Weights of a small transformer language model.
Size: 8 layers, width 320, 10 heads of 32, MLP 832 SwiGLU, vocabulary 8192, 14.9M parameters.
MLP neurons of a small language model. Each row is named by its layer, matrix (gate and up: input weights) and neuron, and shows model dimensions 16-271. Each number is 128 + 24 x the weight over its row's rms, rounded and kept within 0 to 255. Numbers have three digits each. A neuron's up and down rows have the sign that makes its largest values positive.
After each neuron's rows, "fires on" lists the tokens most often at its 100 highest values on Wikipedia text that the model never trained on. A number after a token or word is its count.

L2.gate343:079147126121144144172158105134079129132082117135144156120125105080093130130131159129140160142157063132109137158207127152126146106136109130107133148125125156115114139143145156063135118127141183122090125140115138124119110143104128133150122141126142108133115124124094112117130138137131170125155091078149088118170118098115100144113111082142147164098114080145144147133094137128157143083172127138154078157140143124146153126156138128170134136145123163125110084147095129125157143181141137120113133133141128156125099164167141125150124114084142083106169135144133122122117147099151102111125122110110127125196155137140137115139118184129119125159125080134124117144138161094112134143113159119113093115113126077118105107141093134154146091127137141128153166139095151146118133119110124
L2.up343:182122120138135111139119177112145151115124107155155078131140119107141123152159167123126112128088112141125139127142134133175136142128090167127113131102126123081144117149154105123169128130123139154157126109108167135102141114162078131082125118082109101086139116118096127114138123149090099103163157144114079122117160120155124110091150122146155118138161128091125097131148110151105172161171159126092127151130103120145106078139102127120124175061134175128123125150121157131130112102162103128108076122108132101171111098134177139175180209141118123111131146108100144129126110130153152123161128116123140137173133132111128128115102121164091157139161146139134107163147142105162108119142126144077159135104124115127129176150142135139116104124099063070101131127098125121144139121149161
fires on: " I" 67, "I" 25

L2.gate619:145119146148147138114152090166181116134139120160101158095176141131110145112091091163148089121137149149133103108104150161170103109114116117106142095150124148137117098113089142153149132114118090178117114125120120150114138068118106118158142171112138210119137182117094118126076131100106137105117119120092144115131133093146143090105135134174160161101162149141120093107105108159137152129109124142110114103094117148149159161151123125095094122105137114180126096126120124143088139151089153140127124108129110139131168101114134111135155169146147133120076127136069125115131140092129154105162143116069106119130109164130115124115118171110110152117070103095180116115152123115120140180135170111153162143137158111116099089160175147170180109120127096111139120129110145129129132114164137
L2.up619:122131146088104152126147137147148113137130120131115145088107102088105127115123160106119104072158140123170105116116151108106119145120137158127140125131125160184133106127062113161120143143118106134141111134133162177134151128092108128091127119152125159149111078153099108159126192111149135131123117137122133116106133126180132079133117140126084062155109118163105130159135136101134134172139158170121106123099113116108156121112144086154135151132116110123118156146144096129128161101103146096147154120135129109134137154063140138122080131136147133134102105102141120163167151152128144112108132115124128100131125146128116115154124177111106141116120117122152133137116124082096134112082161151152111130112139155145097167163124097111150096086113127117131127135163129125116119090150094
fires on: " home" 23, " under" 14, " hand" 11, " court" 8, " house" 7, " back" 6

L2.gate692:124187122161155158125129121136111124066125150120154117126145118154122134138151162075094083147123156131115102068103143132159148153148112118086092157104141140112126094158086140099079150135126063107109132088121122118134107141135135114175108178104119158139098107168133121113126122134160153123150127126104130102146132099123127123126152132113104097117135106130152082133170092146129133089150155142141103127131125148113088143126120174126133085150126145111133127128136158142147126134146146123110111084130154119140132110148144199104142092111112056163135136103145123117110078148136114156155124131117161129101141129117165167127110141155135097099114133132061128127134101111153122141158156124130107100192123166148113092097141117135144141169114120144107116150118150139135168153146116
L2.up692:118133115195114127146134124127126087085118167143113074106144134103123157134150132124139123117114127140124181114172153161087127146111118101068149141096108120142120098153160088114141154165186118169154180101159158130129134097118134148138178120160132137149145086112145107126147124102101094100123157149119124120126165133134168150109167110146137125154137153113165078140122105154140096126095122125125108120122141131138113075143116124109168102147116107082113111112092131116131122137137094120117125120114148168135182077141105123114135129164112107155136139141107139136107105131160142152120124165142169165142102081151119147076110165124154122120130062169106164126127112106098154105186132124126094157154124173161091138142133130176164156136135163071117170135132134120163157100101115
fires on: "1" 26, " |" 21, "g" 13, "4" 7, ";" 6, "2" 5

L2.gate801:096139179122165116106144164108147115116094109151112140154149152136140072128174099142120081162117167146164126127127145097119097104149137126106115094090088174104164134119125142139141133107101132132139139099094092152103117133140143103107105122127109151178147138147150137098125096119121131133148180081135114148139134122126128170179156127099107130135130108144148160087130126107139123135112110174173138109123116132131116121140074093088100103136127134135158140159089111128063140135092104139127147105120130100154129115132097155140127064151120104066115127119120128156113097151148103112122146113082109119136098121139101122136118098156138153104156163100131110125153118100090103143173173127101118126126091093107100128170132078102129138108132136075118142114137139114110115124118101
L2.up801:105134137112121162168164146169145105130105080120138137100149146138122149110117138149119111121136132157124160108148130157139162146114162105114129121186125140166108156142118113117103161122106117116154151134113129129176148124164090096161125116135089126103114196121095118134150123126074083106149148110196095127142125184137124133119079138118120116134133147125073123125147133129153148136103139141099119136125155177133140113102167110127154154132104130174137123098103120111138138144102108095090159133109121151136097141159084114155093163130144131137173093141131132112124127113155118114097149107099117137131135158133141100157155127087120125140109136122127085170129155137165111116136145118203119118138168105196115142112092112077143138105109117121133107143114141152178157120142101
fires on: " of" 36, ":" 18, " on" 16, " for" 10, " in" 8, "ed" 6

L2.gate246:077142107177119096095143135102125121135149144162139106130102136124137130084131094123152164078100169147113114158126089118104094107145092117110161131092103111114142144152148135123116162131146136144086152132094117137142108125125134107135132121125127072154102146144159117121129128115106193153129095137154130112177105130122115114145169110139146136100130116114186157135163141124111140194105149124155139149119147134142103133140134136115133140121157092176136124117117137152108133107116102143099092120144106155107117113185122118133166108116170100154133135143154119169138151176135121136196170147123141090115154061146106147143142129150174119141096115136147089104159105118137160081124118106131122133154161112098156134102146114125102115175148126147145145117121158149139131123149156
L2.up246:113130154149122087124113117112141143155107101118113155135138163065083122118096114127154125096121140160146123134108126120097097125190160109130123127111144145087155145174114134127141079114152116102132112171113076083118113114109193128118112137166141125113096150125135108140124114146106176126124146115118141141096121120165136139103109131147111081108140101102143125165131136113140105135080156125087112139140118158131159150146168114126075123116128167143150095115107145110123116172182128175138120134148137104118119118118146126105147112159136116139115126150145146185123097149139161081104165132144115104100134127065177159145142177128135117097152116137117155216157142129132153099107118119144122101113131126130126123103133119126149121150119139132154129156133105128109122124128129
fires on: " =" 19, " the" 14, "-" 9, " at" 8, "1" 8, " son" 4

L2.gate586:120142135122136138111112119119186116124103163141122111104104152128109155110127140125153159117102123145148155120144131157153143116147142145139110104123130155138171117131127143151105122104124125106118123151121111132132093124162146146140133155127102083147111150148110065140131095103131167088108174101118150173121128167128101189111107095100117149136129148132129117124088099153120126127127150135113155140109097137080152119205113142095153168104113113126111106076109115136143124137155089140133070142123103121090111164125129128169112095111158111142140127127117163126145096097205114086121105145123116123113097144138185100118138138105110099134122116154170144105091114100121116113118146121099140142146179155118083138123135141133150092105093112094146142130120113121132123182148148
L2.up586:121144158100129132128127155165145093126115127157146100107133110148142122103109095099126160095146127120146121093131165133126124132110138105096119124165138129095104110134104149098142105112083136080130107131151122148143131158124179107124136113131141112114114149171142097160165131121149116109080145080111131104125121135161168138120128135113099117126100101172119136126170125119146127118136115115107135127116188095110117103130122128139169103144077111090121077154186122098102124128148115165155107153149081140083113172096130121115126088116138090099186131113075161108109105145153170109126092137146109125138130076134131153157120137136111096117137112161176139181122121168115133095140097142138108131142160117114074186156080134121124154129150168128166148167139086151130099154120135
fires on: "_{" 18, " never" 13, " latter" 11, " eventually" 7, " half" 7

L2.gate231:144123148195167130143131112092142179136101082135156115098124152146139132111124140113119149098090142139181136148151099105110120161136130113135145137112126115152085149134119122122111141121173124131107089187097145103144106181106157144115151113163144121140107154080103136108115146069138168098144055117070123144115119103124119111125151076156110115121140168119153133123121152137104125118118164153129131144140124099146135126114105156115114113164106097114145075172130125171100125159129124130144137128125071143083179148116130135130112116132150110158162120106055166159163106126120111155139125170153122163111112137123111093148090103152104129094120104132140141128138169148110132134154111162102146109176131117113155119130123123123118144161148177130106129100102131139104126137127133
L2.up231:174124113151155138116146093100120144105121135133120103143170144126145119086127134089149131129122110129124156161110146119105132114150131148149111099111112132175096121146131135165136146117163186122102085149122148082154103158103167150143148118124173141107121136101084127119133123101111150124144129111117134116111113081133148072137145044136133147125142148130122110134140127106120128057115131127120125164120149125099116157123121154138116118169083127111164119162086163132159108153134142125142162123089106138108134121123160108123121122131156136133119089096126186121126137177126120150136147101166113162107155127147138066101099165156096170090095158109119107103130119152078127145143125143098118136114096129137122160106126118082121165148142139137101137160094126183115141162168144
fires on: "\n" 38, " on" 32, " On" 5, "On" 5, " East" 4

L2.gate307:141070148098174138128119100132113161128127130112097157139152099165148142106151111179146147125172143112133109160174067125111067146129123119087134158086093113125156149129140129142111112113097110125133098123205130107175112117146105150141112146138123140055123133128107167143121085145104121098096134114124076127106129124135105129113108145174151144118129159148142101140150113175132144135089093131061159092081131116120133159108155133159100147149151147165095147132130136123110132149120147102120146169093115139121114159118144127127137163135126145129117131137132171120088105093154112143127099127147124133147089197110133100102119115127111139150126108119169194139143115154140109141161178137138130105118128120113106117144151173150139102113104125115138115129079119113143118134144151
L2.up307:125078160130113115109150115135132167063175141172130137141144140110131124105160138134123116142099121124094122123111148126133088101098127114094117124099107129097176099135113135137128114110114165150133125149158068202150113130162165129124129086092191152149151119111118154105169167118133153111122143105122135127121140102088113113120140126162092055139101115133113095149142123088143165135115147121139126125104121105127111106146094177140086148137159143136122118110147130135148122099103136072133126138090153161096110158153129131151141156108093072110089142130135160124150157121086143106120152125108131121130125102158104110145142094133139175121103131135133131097140153144146150104159133146167091091142130097134147059180143132158116108072124109134141156126112109133130140162144127
fires on: "\n" 35, " text" 7, " quite" 5, "=" 5, "O" 5

L2.gate417:138137134095133105110144127109088144068114106141179100089102132103124103122123154161125133124107130145069081067144157167148188124145130144155149122168119156136154099143139117152133137135145087131134118096145133154138152128152105145143129127097112175109171134121103116096145129131127184141158123145106121140149128111117144158108164132135141154128142170104140104145130128159110129148152133126126126114111109128157147112114138081108154125110165134153095110089075126098142131081134143117099098113132131194157084129127151134154148090140101119145109161140152109129127124154146141122124112111150158131153116113100126118163126111136124158187136149082135146103113144122145145152108166135083120105117161184127095106132127143145096122134112150124102132131158124140099105154131122
L2.up417:156117132081132111108101132149089135115092152126145126120089080091116120159129136118122093106084139153124103135127132148139147115145109142128113160134066111123120107204111096109138120138142148150139073112153134150155121118154114197168151132126124098153155127116125134137102106108086113127152167095099082155125138151122115153076119119135156135145161077157114121112115104141136100139180155126116099149125103103097144132128108136107169153139121136168161173122148075116122124096133120122127115151118152166088071131130153115141108086127117163129110160135144129129095122070138140133127111148106112132146148152128145078120128089082130145158145164133129155135089100117077128098153155131114116100117147138117130104185135129094133125112102088111142154141105132133141137118126086
fires on: " " 32, "6" 16, ":" 11, " by" 10, " I" 9, "7" 8

L2.gate609:190117110142117071125106132131125103179130147132131109167132157127130114139151129129182117141139124142137113110108126127162155120175113126137115137123165183150113124058118143152135180118134133102115128161067168148151166135125071152100140125126141137122166157106116147144173121137105131140101091118121136095136119134116134106097109135148161140123168110172117084118113159138147143083129082112132102108138137187109083103104150140135156109094129122122110108137140135142163110164109139098088139127121100153110146133142129131127116133126114080171159107118107120089159133136132146118130162132121142089084121139107115113151147105163129157136153092099147142131139152154110126118119117119136150121164108130162126162113107136114099121125135149113170105176138145155150110151143147
L2.up609:131111121118160042148109129095093136159166110116097171112121136126149113115138106098191135122100128114133159142127132113149124069112145105119139115102144141171144116087138131150131142151089126123145150113114125145137164140101095119162120117160130104107114116122167144113178138156126139112135118090157149147163077145167179169164141168112111150123107132124122116137129143115107117130137119119104111131128147137135064147128126130155124115108126105175121125121146100121131082133131123123082113094140090109118116139164093150135111109101158113154139139112145146124075133102093102077125117089135119097130136128089119136076107116128155096155163088124124113132110126111156141113129156194122081130149150147114159183128142138143113139132151140127105117145140136147118129139140150
fires on: " for" 23, " f" 15, "2" 14, "0" 13, " " 9

L2.gate350:153148113111139153104122108114144128169128120129109119169119111095124117172145144111151139099132119117153111202130126132118144114114093101122135117153130143126129131111111116132138114146134126139148028129103139106153114150144118152127105097152170151152100099142098136077118093178117107105136153097103098165122119130163102136126161145146092113140097154136130134133160128101113193112097110136084128096133163140160096187129126125181102156099108112109136071160151149132129110145116109170104134112096153100126121110114118127137129147137121149138150093144087115100139133124142159156143169162139121122117126149143088114133093136109142125146113132113156118103077145166132164101151133132101148118132140141152133148075107153149132153158150094148110118137120123135147082076150143
L2.up350:104137161087089103106127144120111126139131108151125114117135059133114127120133111149118164140156101177134116084135069137124153074120151170090188144148096150124129143107157167152136165130142141149139161165122114123113117121101135132123135137114157118104107148134097095107151117136121136134094143113163117104121145121123065130129111121130160150111106073152118111138109110172162128086128112153181102128140077148112103145095159151113108135120148149129150143109118131147157104131106135093119130122161118127141125153126121117154186107148111103123149131161187133111070122159172092131134158135143154101091119126136115096082157155104144163140109101080136173178124117119147113146140126110170111132138125143130122109147128177113150109151129133131088159146129142137128111092115153
fires on: "al" 23, " X" 11, " fast" 5, " real" 5, " back" 4, " old" 4

L2.gate400:136157128116142130112118163067095133152105147161138124136129119136146113107157139112152069118105097123145170155127100082123141129128109126126113130150153115126089105164178098122135146125149153131129114124121110135124073148132079119104145113103175145154132147157114121167139167147138137128161157109119097105163135100170136127079153102136146147123153134138115092137112158107128155131141139107134128127098154110106152129170122120135113092122081144097173183131081111090152125152119106111076107094160117139137106121143104131163162110145149138102098116170101134092130130147061148139127140097100134135130141112136138142114117104152117100137116110110144102075105079156086103163159104161118133179153135158115122091108139129130118107092128146139137109161100154125123122162131160
L2.up400:111113146109141109103101133126141116125149087134153121126131098137122118160145107136134096103137085108099130098103096134141146140153137100122158170130096141106125092147116094128141131114142109084143125127099155096127108125128093141115100143099155155130137116135126117114140098119126133137179127096100114134128127158134167117058093153066140098147157132129079098132096175123109132154123180119131129136124082122108153130161079127117134118146130139143132179129121098114136124088092116080098143136150167146145139121167127168118147138129106146126125127144153128085140128120121142134114107079050113144082163132129184115115113129147105138156119118082163139129137122137137111120091131106109147157102140123109083073100127124123092167111075115112098106135112133126135096110115148
fires on: " in" 48, " the" 20, " of" 17

L2.gate301:109111122114097086113112035155091124148131136114078112131183145105130128119124161118094159145152114116133091134152108129095094121131130146129135161085084132148101158102127132117116170154092159145122093111123067102118158124112158112153142120119097125121118084126121103128137169093142148095124117168117136155132108100136136144122157156103154144093106139133120168157131121140085103114121119131113088067135131139136126174127162122152109095173103123142132132093165151148136093118138157142142180128105148140142121131091131123176088131129126131136137190094111147124145197149153149116098131120145161133124165168140122119135116164128129137141120113103139151125100154118142119162151155119156108136106104105106141143169145149072096148185159137110126116138132149128135117083158094
L2.up301:149131127150119134140086155124121146135157152111109088124099144113160108156127136128156111125142133142140099135144155130178100113176089128104071131151121115138132146131154079091135151128147142152121129099137096158135117089135123115147100116119159138159101066139135118148140141100114177113130163141107126118165122137106163111071076122082136119073152151140129152141123152158097111150147137119136115081097090134125138100147100090106106123126114126111167124116111184144129129138121119130116104121080149123136137152115077135213135135165116110124150119126131159125097105091154139139166128120105174096109145077136114152176107179131123161158132114129132174069095166123146109165140125123167137111128119130114149141138179126133127125176178123110121098100122169116114146118136122
fires on: " under" 14, " After" 12, " on" 10, " Sea" 8, " Mid" 6

L2.gate394:101149129114121123116159117149159126141131087177142171143112128052111108096144113144121106145125169108121131117120105121135119112116122109089118145141123130142118165094141119111106137134133139113152155163161113071098122136139090112113089134125127152165152149164095131118100129156149104086130152127157126161110199157166117140132103098160167139103115083114103073125150141094113164123078128178090162107090096103124155074132125142122105118096127098102149153140133091142142119141103112147115094123104149145134154136134128156101093157144111142076112132121079157114096174099141081115156124132119119147139171125125152094128087094125123149135127135113120142114125136088134111160146125156138142123166118150098114131116118085134122123134160165109084119114121134139112090172171134
L2.up394:110110153133106107119159154154150122115125151161137101077135147163153122154144113171111113158084105119110048152119136152161111115130114123129129150122126165148095119126137090137148150126124148131062134119090131156119132124147130118151110128114087116125118133136116111118080166196138088074160101131149119116120111128126094147118147142133144138102118111113126059134141146135131132120147109168086169100100094153118098141095101109103132128108136135152162124110098145102117101149109089130081076091119115157169139155147146130145156128158119122112116118132125100122116123160106085163155158123092130140108126102112172111164095124154123137146090124109138110100150132113174108117120156134144110151148129117124153148137107131138155168115097139099124109104109154128158133132130083
fires on: " for" 31, " in" 19, " of" 16, " on" 15, "====" 13, ":" 5

L2.gate360:087086076169136138178063128075152124121101094128134144113145160156121193198109129145098127114122147097138122157124093120124114142155131124157156117141127119116127145063141143117157159115139136152093121106123131111176119118170096106137123081145139122115139107120152130130148097138115093125140148095131104133130118118142115116100124134144151116142126177122157127112138141128184138175100108113097144092114154138121103189186109121131091129109124124165124114148111095138128102114121142139119112094138148158136126133098117149140087161119129099139168154120106102130158149139129155178118105126135071114099126124094166134106127136133181096080125097125142078125127141130128121115172136106137124127148137103126110146150165140159086106105144149109163097122125096093148118142107114
L2.up360:119132126094146136116123122116098118119106163141146140170123168161142109105138127140124115125120110140112152105120100110136132138168145103108127138129119078170107145101113119151092107132126137152086142134160114112141105157063097130101140133091118144155133089128120123145159165171101147120128122121136167140116083091122101148136119107126145091151118122144136060143117146121145116136127120130129110137127144164134159128153119119101164125139109127105080089134132086113118114139143063117090093162145096168104066099112178123165112107139132151167124111138112131116166107081104138104065165120144122136100120149082126160076157157160116150140133145138109179129147125150150163124140135125158108138155096109162124125137184134094165104120079131165135165148107115158132106127129136
fires on: "1" 41, " of" 20, " comp" 8, " de" 7, " season" 5, " De" 5

L2.gate184:141163132135139130152142134149105087162138113105141151115141115121102161175173154130127148137120128098126109116166169119141124125113129166123133103119148086124152148163128155149103114143143154135148110082129112141097128121158132113115134085131131106092122143153105119115150140113122161174093127139143148185162107160107121157156147113140117103170132142116120132170137119146127121184098099138163158121095109131142117164105130106125133154156145063145161127086113112137085165125126113169135147127098174112114140104134099103129098149142122133136100102121150111150109092157145088112139158142138127108134088116164139114154126139168169131130199134149117124104103104095107137130136129104151143116098144109142134150097130122145107116131151083093164117125134117109074172120122084
L2.up184:144126116148112143100120134154134085154066116109146135090172150116114166114132105127098119123117151090146123135116135150089123157130129128166161126085093114185113113125153082166134133127121165133146118094118115112153120095140124133120113129142124090103121095144105172101137134104095105120150153132116120163143080159135169103124148122140118100117152111127151120107117139131106141119106167112123142181102179125101127134147117121084098119164116126137120113116124113175145139100133108108128160111134139193071135096099122135093109135124122145130118082111116156085141120064179146142119150148138131154127157148101110094084111126113110129132142124130157069158159118122185150145126075129114117144129131142136126118130155115114122146171093111125082137157137169114101104154144127
fires on: " had" 40, " his" 15, " by" 11, " for" 6, " having" 6, "–" 5

L2.gate791:174145122093130127145113125074102091108099195147121113146107143144122101135120137154132107150120144130107134150101170123124128137150146127149150157141116155164121161108135116109127091112194122132160152135125117123140105143119134079155097107138152118172100100100105129112108134141087131113153099140083134122134150101097116116128143137116121094169133137110129115112106138124147135114102142119142170145134182144126126115097117085147111158124112133113168110135146104119106084125104097103109186116137136144103128096143141080143131160145120120123132135131089154156138133140136130145152147112115121146145127127093136111101146172118115124114112151137139106139116133117107113082114048146108134096160137144126115111140082103153149139123167143113121169133137128097128149120129134
L2.up791:176133145077123151121078110113165093101090147125119120138108159132106127140115132175096150130134106129118141119141132128109118147092118161188134136110121138136127113164111107115134112104156148102147145135143126130130130100147132104184108163149145161130126130072107102091084127098119119113173152168130099097141119124131118113134118134074134135110123131128170091095175093088172139106131145101118190153157159151112112140123136118120120138106151170102141152120156128121179121103103110103128134137145124123142150076123135150116108124098094140082094129118114185123127143170154144152156131125116100150122134110143127174112108151139169152143171115132130113129161132107083149114154127150181138127171130114139129120149126093134152086135149137136151125117113158128072147099191139
fires on: " on" 29, "mar" 13, " Li" 10, "2" 6, "ju" 5, "ce" 5

L2.gate15:137149122154158134171130127143147164086136130145133149121151110117133159108111121151117147136119078128134149149133148129151139144112127148153147134136123116150172094128165140114143100108108104098147132147139166117127090115162086092163115126138146173133124110145134123075130138139143149168108149110135058109168136145170110082120094135107114143122169179139161131123155109125122152097103122134133144139113093158118066160138114108155158134126130184108095185173125120108127127121177087099153090106120138112140140130129109149119141121130110133105127117079119093082103113099153150134141109141108159113137138130148153182150119158122121162112110172129138123120145079112104152132134160137163127102074130104119095146127123130153120068114135113105135075207150121114126123131130080
L2.up15:061128129148154132129079122119105120133080141180118078125114167119157135144139130112123120125085140136150119137103148120140120132113127158126113151111129148130144111108125129147112124099160129086091142195126158070095097137158143140113137130143154127148131095143148114085129102198164135122116121105126096102132133133138122060126182140089118135134142156121132134119122126160126146139110136133129117143124139138110099137097145122104096171084102120084081166197101135129169128135131109146145105109135105090137140135125081130087152169078093110146134116086141088102063134093094125118119142114098121144169134139094118156120130124119073113150138123096115167128128107143116108135119128157131127167112169125085121145049131120140132125118128095095096090122128119118116078094138109
fires on: "che" 18, "p" 16, "c" 13, " p" 12, "sp" 7, "pole" 6

L2.gate213:099117114106130097134091120154118089127097116099139130104122135112144145177127114135133105120106176166129094136146142158136129116157137123113088139161137168117129172126142160113155140151114123108120150116118113122169140112134084129144128204138121158123129110125175180145178123102131105105166065079111112109100122168179148103147122150115143103109159096125116108102123147136116143095140133136146127145134108112110127138090151141136123096121130085129162100154131148091094172085089181139149104135072123130145158150099135177125169095095167076144126122158122146093135112132129130142104114105096107086160118100176080106133146133109141133112101119128106115153076120142120146149136119159163144120110156163114136171109155117161106148141094142100161122105124076148131110129125161
L2.up213:122102132133099129164119142100103074107128138091140118153108136106201114135109122103137103153090101108101114155161110157102112131114095142144103115090131203123124120135146114106130157139132107151127141101093111149148150120092142103129137149123146140116143126137154135176164164123129160119135089140149101117143096124114182119120177136086158107108140075076119117137099126131181156131169072154129125106166129151130130108102133136116158122120112077152136114097182126122162108164154150090132127165122078139145138113133112127149146146152128103117108115144151128132157135114090097082125115121119138143143127104118098150133129115110173176104155095164118110140105119118149130120119118100159087183130159182127126145152125102116128185112097156093110141111145127158161129135136106
fires on: " " 92, " up" 5

L2.gate329:147139132131127150118131179112123113120105149087128122101123147100131127132158102172109139130135164137107156120111096118115135139139140095130104105119121099120122128156115125113113146081133192102161101148106083103095134117173101146110133099151113186128121075116129136092131105168154138112140164123132108146122098118109155117143139098127171164152125144124137090153107133121119167113160131155154154088140159105147137115127142099128108123131115148160099134101139130148138124140098101200165124119103155117097114126153124118158133149085152110135179147109093122096087121095126144108118136119126128108108141138147108124125120176168097111130105149083157108164135128084148086126131166149110121095130173117111075147138109159205095116136115159109146132124115155118139155103117132
L2.up329:146117155126124109106123182156114106086087126125133102087138179142152104098133139140130107142123130120100080138123136128094140102145119101129107120157147113108131124181152130114102104116141150164130116136076138107143100133106112132118116122154157104157160113086180144134178124140151112128123126128092133132135118102146123107121157135110144098118123144111116170152163093151202121176137139184142156154145122137148136078160094112096115145165135123150108131158099128129078136143119106136074125089108126094139089096156153104126125141140127133128136132106167141164105146100130160099133099127120140093128143105090107121172117138128107128126125140120134138135144157116069124140092143124171107094113161085092057145152165089142119119134106161088167102110103123118139122139151169
fires on: " John" 18, " Charles" 14, " Louis" 6, " William" 5, " Rod" 4, "v" 4

L2.gate197:143146151099128166144127143132072079188125139115105141136104131100138177135136166113084115112087114145112122145142079097122140162118130172126082103137167108105140133142168113166093138101128126074140105115127145154101107151114107087116160113163095104126168107086150122144168125121133133069140128060130095139159150152117083108136138147112124156142161140122176137128107114124159111137117137153152159118164143118137129133147110130104117133102121145106110116114129128143158128130143066124114116119135191120118154136159182118130145165187137101139116134159135088141090152139093126120132114110092155110151130130135060114121114190103142120115109128112151129164169098134119106117135147141139111097124153140103081121134116136173143113132138172117134106109100149131152126129116131
L2.up197:173110088084135130105147121158103116126103138096134150138097121120141144138165146138084136148096131157117135173115108118108128166144142153115067134124123102123145139117155135178095142092130126116151142128135146137108136121116093098137148098149136108138171077089153150138159110120164115098131152086127154131130178156103099112123158123131141158124146128135114143092138125101148140148117076122166155092171100127148125096136132115113061123137126131117151157115153121155133147100132107098119135121088149102100147150135175124115145156139145148116117133154124070143106139132103122075142132138099154118131176137152081064126100185100104124104145146106174114143104094154135097133128140128118121119113187139127106131116088125146174138135150159104164102137103114119140121146132107
fires on: " Michael" 15, " Charles" 14, " William" 13, " Robert" 11, " Joseph" 6

L2.gate520:097144098137130136071114123113131118087124144130138148132151111154156127133130160159100161132078131111147134143119115097142132130144125073128123150193157146113095104132112127164113189136128107148096112115120119146150133107115092121104118136132099097147164116147114154088153191155138130175148131132123128159168165158126135143079128105121121128148107128153101094118138135195091109153114111110161142119103105134122162124112108106126135150131118115132118121130119134160116156164166096116113133115084083128145130135073132149125130130149126112147185154148133138143114158101154145159077134160083142117119166149141153136141141136157138175167106146131157091093120129101105112111082114135123121145141127128137090128133177084123131155132124120149096115143137126081146130138164078
L2.up520:151127152141096161108105144114135114156150134120123109122132085116135145116127131187081130140137097102162139140110103124175155093126146113121145107142147124166112088126106123167186141097107143153152083108131092137113154114106098106128122150157134112108191114111084111118123163159141129108132106135120146165131166122127112130095144135158110126121118130129112132112155104138092158105159127159145128114130144128098125121150162108127124159144120104109113122135166138175134134157128106164102132140153074136150109129092107181127153156158152128127178129086127140117080109123129129203128122165117145115102108156103098165130127129164168152137123124155154089134106148118098123093105146126098128125133145101133114177094151149169136135066089131154117104158095141109186173128118147
fires on: " re" 63, " Re" 24, "Re" 11

L2.gate440:136125148079107112113130130129125108106091135112098113144157108119166155168156097119151146141107129098157126113130154111124168088133147137152189129096103176139133137115140115143097144125142172111187107126132125154135128128160161136091142122133156168124143141103126154109094131185088139088123110102156137127161142140120124105113162160092114124199118089138096088140125179083133148127128124121111117152105161087072109117098128092159089112141131161125133125115136126150140104110147131151088114175075117128187080100134164130132121149156148133133115124119086146117172102061126106105150099135104131087121117150152102107144119135116145116144098125155136146149116142137144141105113088158080143136125154149130132138142106131115145127166118109148099104123141090149148106126084141
L2.up440:143147126170128152141085144121125103113098136111138148158205143145120091102149095136163083150094108044125142125141095092101147116114115088163145138169150131089100163158122105126148138108159116123148116148174091165150115108109139117106144200176144122153123115131115143127124123114140175147092117101119131146123082118132115111111163120134140117134118169114144154107108094109153101181128114118108093136092129126147148129115119088158100118179158125142144120128114168126105136159141124147107113147121187169118131098120114131171154095089135161155148132113118140171162123119129090096155103150106135105129139141147136104141123145145156134148124148130128123154137144129136175155145132103119116129112166121127132093124107107090169102121088125158127131140125110155098135121123107
fires on: "amp" 18, " =" 15, "le" 11, "fe" 9, " Sc" 7, "kh" 6

L2.gate289:120138094138125140107155115130124152135157116156124174123103118113135075110181123135089105151086169113095098128103189139106095098112126157119168127116124168161174124150145173159135136135121114175141123125128134147123134167118130123119109146175151140126129106093136136138107089119177168128134151159103127122125184116135141129143155117160143132098135157087150118125153142061094135149113146136142074115133125118123171152163136128118137092191122090146120126156094096149123136113133142132136124031134105141134115144163081121122155124096130148114165120102116161149134146158133122099109145079162132116137122112117122062148107150114082148119131129127142117124150115118122142172106177136122131119121158135127170133070147144150109109137153130098145123143101123117150086138109150
L2.up289:149167091130111176123167110153157112132144129083075125138112082126117078105071152121117135133144143120144125132123129086131112165134092121067139111135179108127145120122089129138174166159139139149141164086137170168128149119127101125128129126152127136096125169132127131143136131128107115102155096090112112106149112127122132132099128120153137138165170118135094139096096128128132122166132159112169134095108129114135150114168126156120117151159108149172091142160129120136067165158128162103112146080117084126131121154121120095157102119132110178153121130153104164137120121155173186142095173132135121152168111128127154109113075136090153113147128149129160095136129127084103100149110133121151121163164094187125119150150139101083127102106135134133169113154106140143149179112184126
fires on: " home" 29, " Home" 16, " house" 12, " Hal" 10

L2.gate140:139144097084153141107149158134135106135129161127103098149165129147143109153138124104162119118183165126108123085154114138111122088110112133112097121118117115138124147132151140150094096125125166121154136065153106184153122136132114132144141122136151116085163101131066151139119114153153097147103165087135112105100116122137096127144135109152135120194092101115112115116128109150124142136142109069144141136108140085129119080137155121133100143121091123154165135104142117136112179098121078126105105170106123103113126180114169130140137131097101131120113111121160137119145107118149111144145114165136074113137116135162060116109114130109096089106159147128141115113128117153093116090205080129111173117096124135120148158113112131120108155131156116126142127139156092129114129127129112
L2.up140:137165149139103125111139109166113137107151119139116134110127137165155099100115099170112157122130146135126036087088147191124095067159116123165145129110134130121173098121135126134188166112161200133124130154126132128144124131123101149119114122106138097109106140124110111110160142117105146111144147124158162150140144131128082143143120127126103123121122110140155140108169103129110122097137133120135172121099101126128150129137137155135123125146116144201115148122138123144142160129098117101184167110099112148102154100144132145159151161151154128130113154157159116113135133167156168127160152089119119104134135098126122117209096115099078137161126123140124116106141100100121130154132125112127101156086102147136113070158142096103120131154149128128082109159116093134127127091130142
fires on: " by" 28, " for" 15, " is" 12, "=" 8, ":" 7, "\n" 6